python train.py --n_layer=12 --d_model=384 --n_head=12 --n_kv_head=12 --head_dim=32 --d_mlp=1536 --vocab_size=3761 --activation="squared_relu" --norm="rmsnorm" --norm_place="pre" --norm_eps=1e-05 --positions="rope" --rope_base=10000.0 --rope_fraction=0.5 --qk_norm=true --attn_scale=0.235 --bias="none" --tie_embeddings=false --parallel_block=false --extras=["capped logits"] --init="uniform" --init_std_qkv=0.0294 --init_std_o=0.006 --init_std_up=0.0294 --init_std_down=0.003 --optimizer="muon_variant" --lr=0.0149 --lr_mult_down=2.0 --beta1=0.95 --lr_head=0.0132 --warmup_steps=46 --schedule="wsd" --decay_fraction=0.714 --decay_shape="linear" --final_lr_fraction=0.0 --batch_tokens=65536 --seq_len=512 --doc_mask=true --train_tokens=370300000 --steps=5651 --dataset="wikipedia_en"
MLP neurons of a small language model. Each row is named by its layer, matrix (up: input weights) and neuron, and shows model dimensions 80-175. Each number is 128 + 32 x the weight over its row's rms, rounded and kept within 0 to 255. Numbers have three digits each.
After each neuron's rows, "fires on" lists the tokens most often at its 100 highest values on Wikipedia text that the model never trained on; "fires in" lists the words (lower case) most often at its 100 highest values on Wikipedia text that the model never trained on.

L3.up1507:071138105118140154140169103113114122126139119159136184136178204121132091156088132112129164135079138157109121064063094059099086126111184143187146136177164123077130133133116114102140141167082105074138117131114131107181116163121194106212102186188188060132139128173178075136148099159072162102
fires on: " also", " released", "apt", "ady", " now", " served"
fires in: "also", "released", "already", "now", "adaptation", "served"

L2.up1062:178114131128131114142143117158114134132175135097127126161088106144120145142182159133166101145101075154110129168122129152164137155180124127068128089130153105122097126165147163136164126132195163076120145110121133091142121167095129129157151083071142115086173183063119134062134085193140104096
fires on: " United", " following", "se", " leading", " above"
fires in: "united", "following", "leading", "above"

L9.up115:114109147177089095134174174145145080125082074163150132152092138128076156128098118158107132092088133108077137111188125130140106115167123135144044177098179117112159145117080114153089119154162187174129138137114126145146144093109152169099145111145175112123146187133128080143164080159174120134
fires on: " a", "A", " A"
fires in: "a"

L3.up62:129102090122058116212095105122098133108097169131119126103124100158166083177063122137135211151142108115102086095148132099123133143092113175102146114179123118183141093179125124150114135147117169178137105123099172112163110179142075178135099155102132155093175167111111124116106153131158106139
fires on: "5", "4", "2", "7", "3"
fires in: "5", "4", "2", "3", "7"

L7.up388:172085115110128131152097135195197146199095130138102149155091124137116112133111117118115107084132125130110135135155103068123146155136096096130132171127165082126188115136110167115170172174154132193127138223163195113132149150114118090107178130118170143175148104098153071207108159139126108115
fires on: " a", " an"
fires in: "a", "awards", "an"

L3.up1257:120144143182135138102147133147155117162133088124120112149153101121125088150110136108136139157131180139134130138202124158100150155078143110153217137181127135179151122159164134140063150062113103088098142146104195131127112148101080125126111106061102069119081163191104167171152191138143127106
fires on: " York", " City", " J", "ences", " Angeles"
fires in: "york", "city", "jersey", "influences", "angeles"

L9.up1218:038110085144047110129111165091143100152087149158125085110102121147101158142136120115148167188120115143144141166115101150157108143117148131095151171186124172142133110098098103122123131139159183159058184122156180120147106119151158130162121144158158081128141110130151110143132150173089165048
fires on: " New", " National", " national", "ec"
fires in: "new", "national", "state", "general"

L7.up1352:140205153130161103150150078145101185072159117078159175067077198154161063227087133086142156074113159103067144146133144163179125141164135128140127060114145116131107100160123156116157105130155131189154157138120106150081112151148158156132049165159100116112128145112131083140082141140128141158
fires on: "9", "7", "8", "6"
fires in: "9", "978", "6", "7", "8"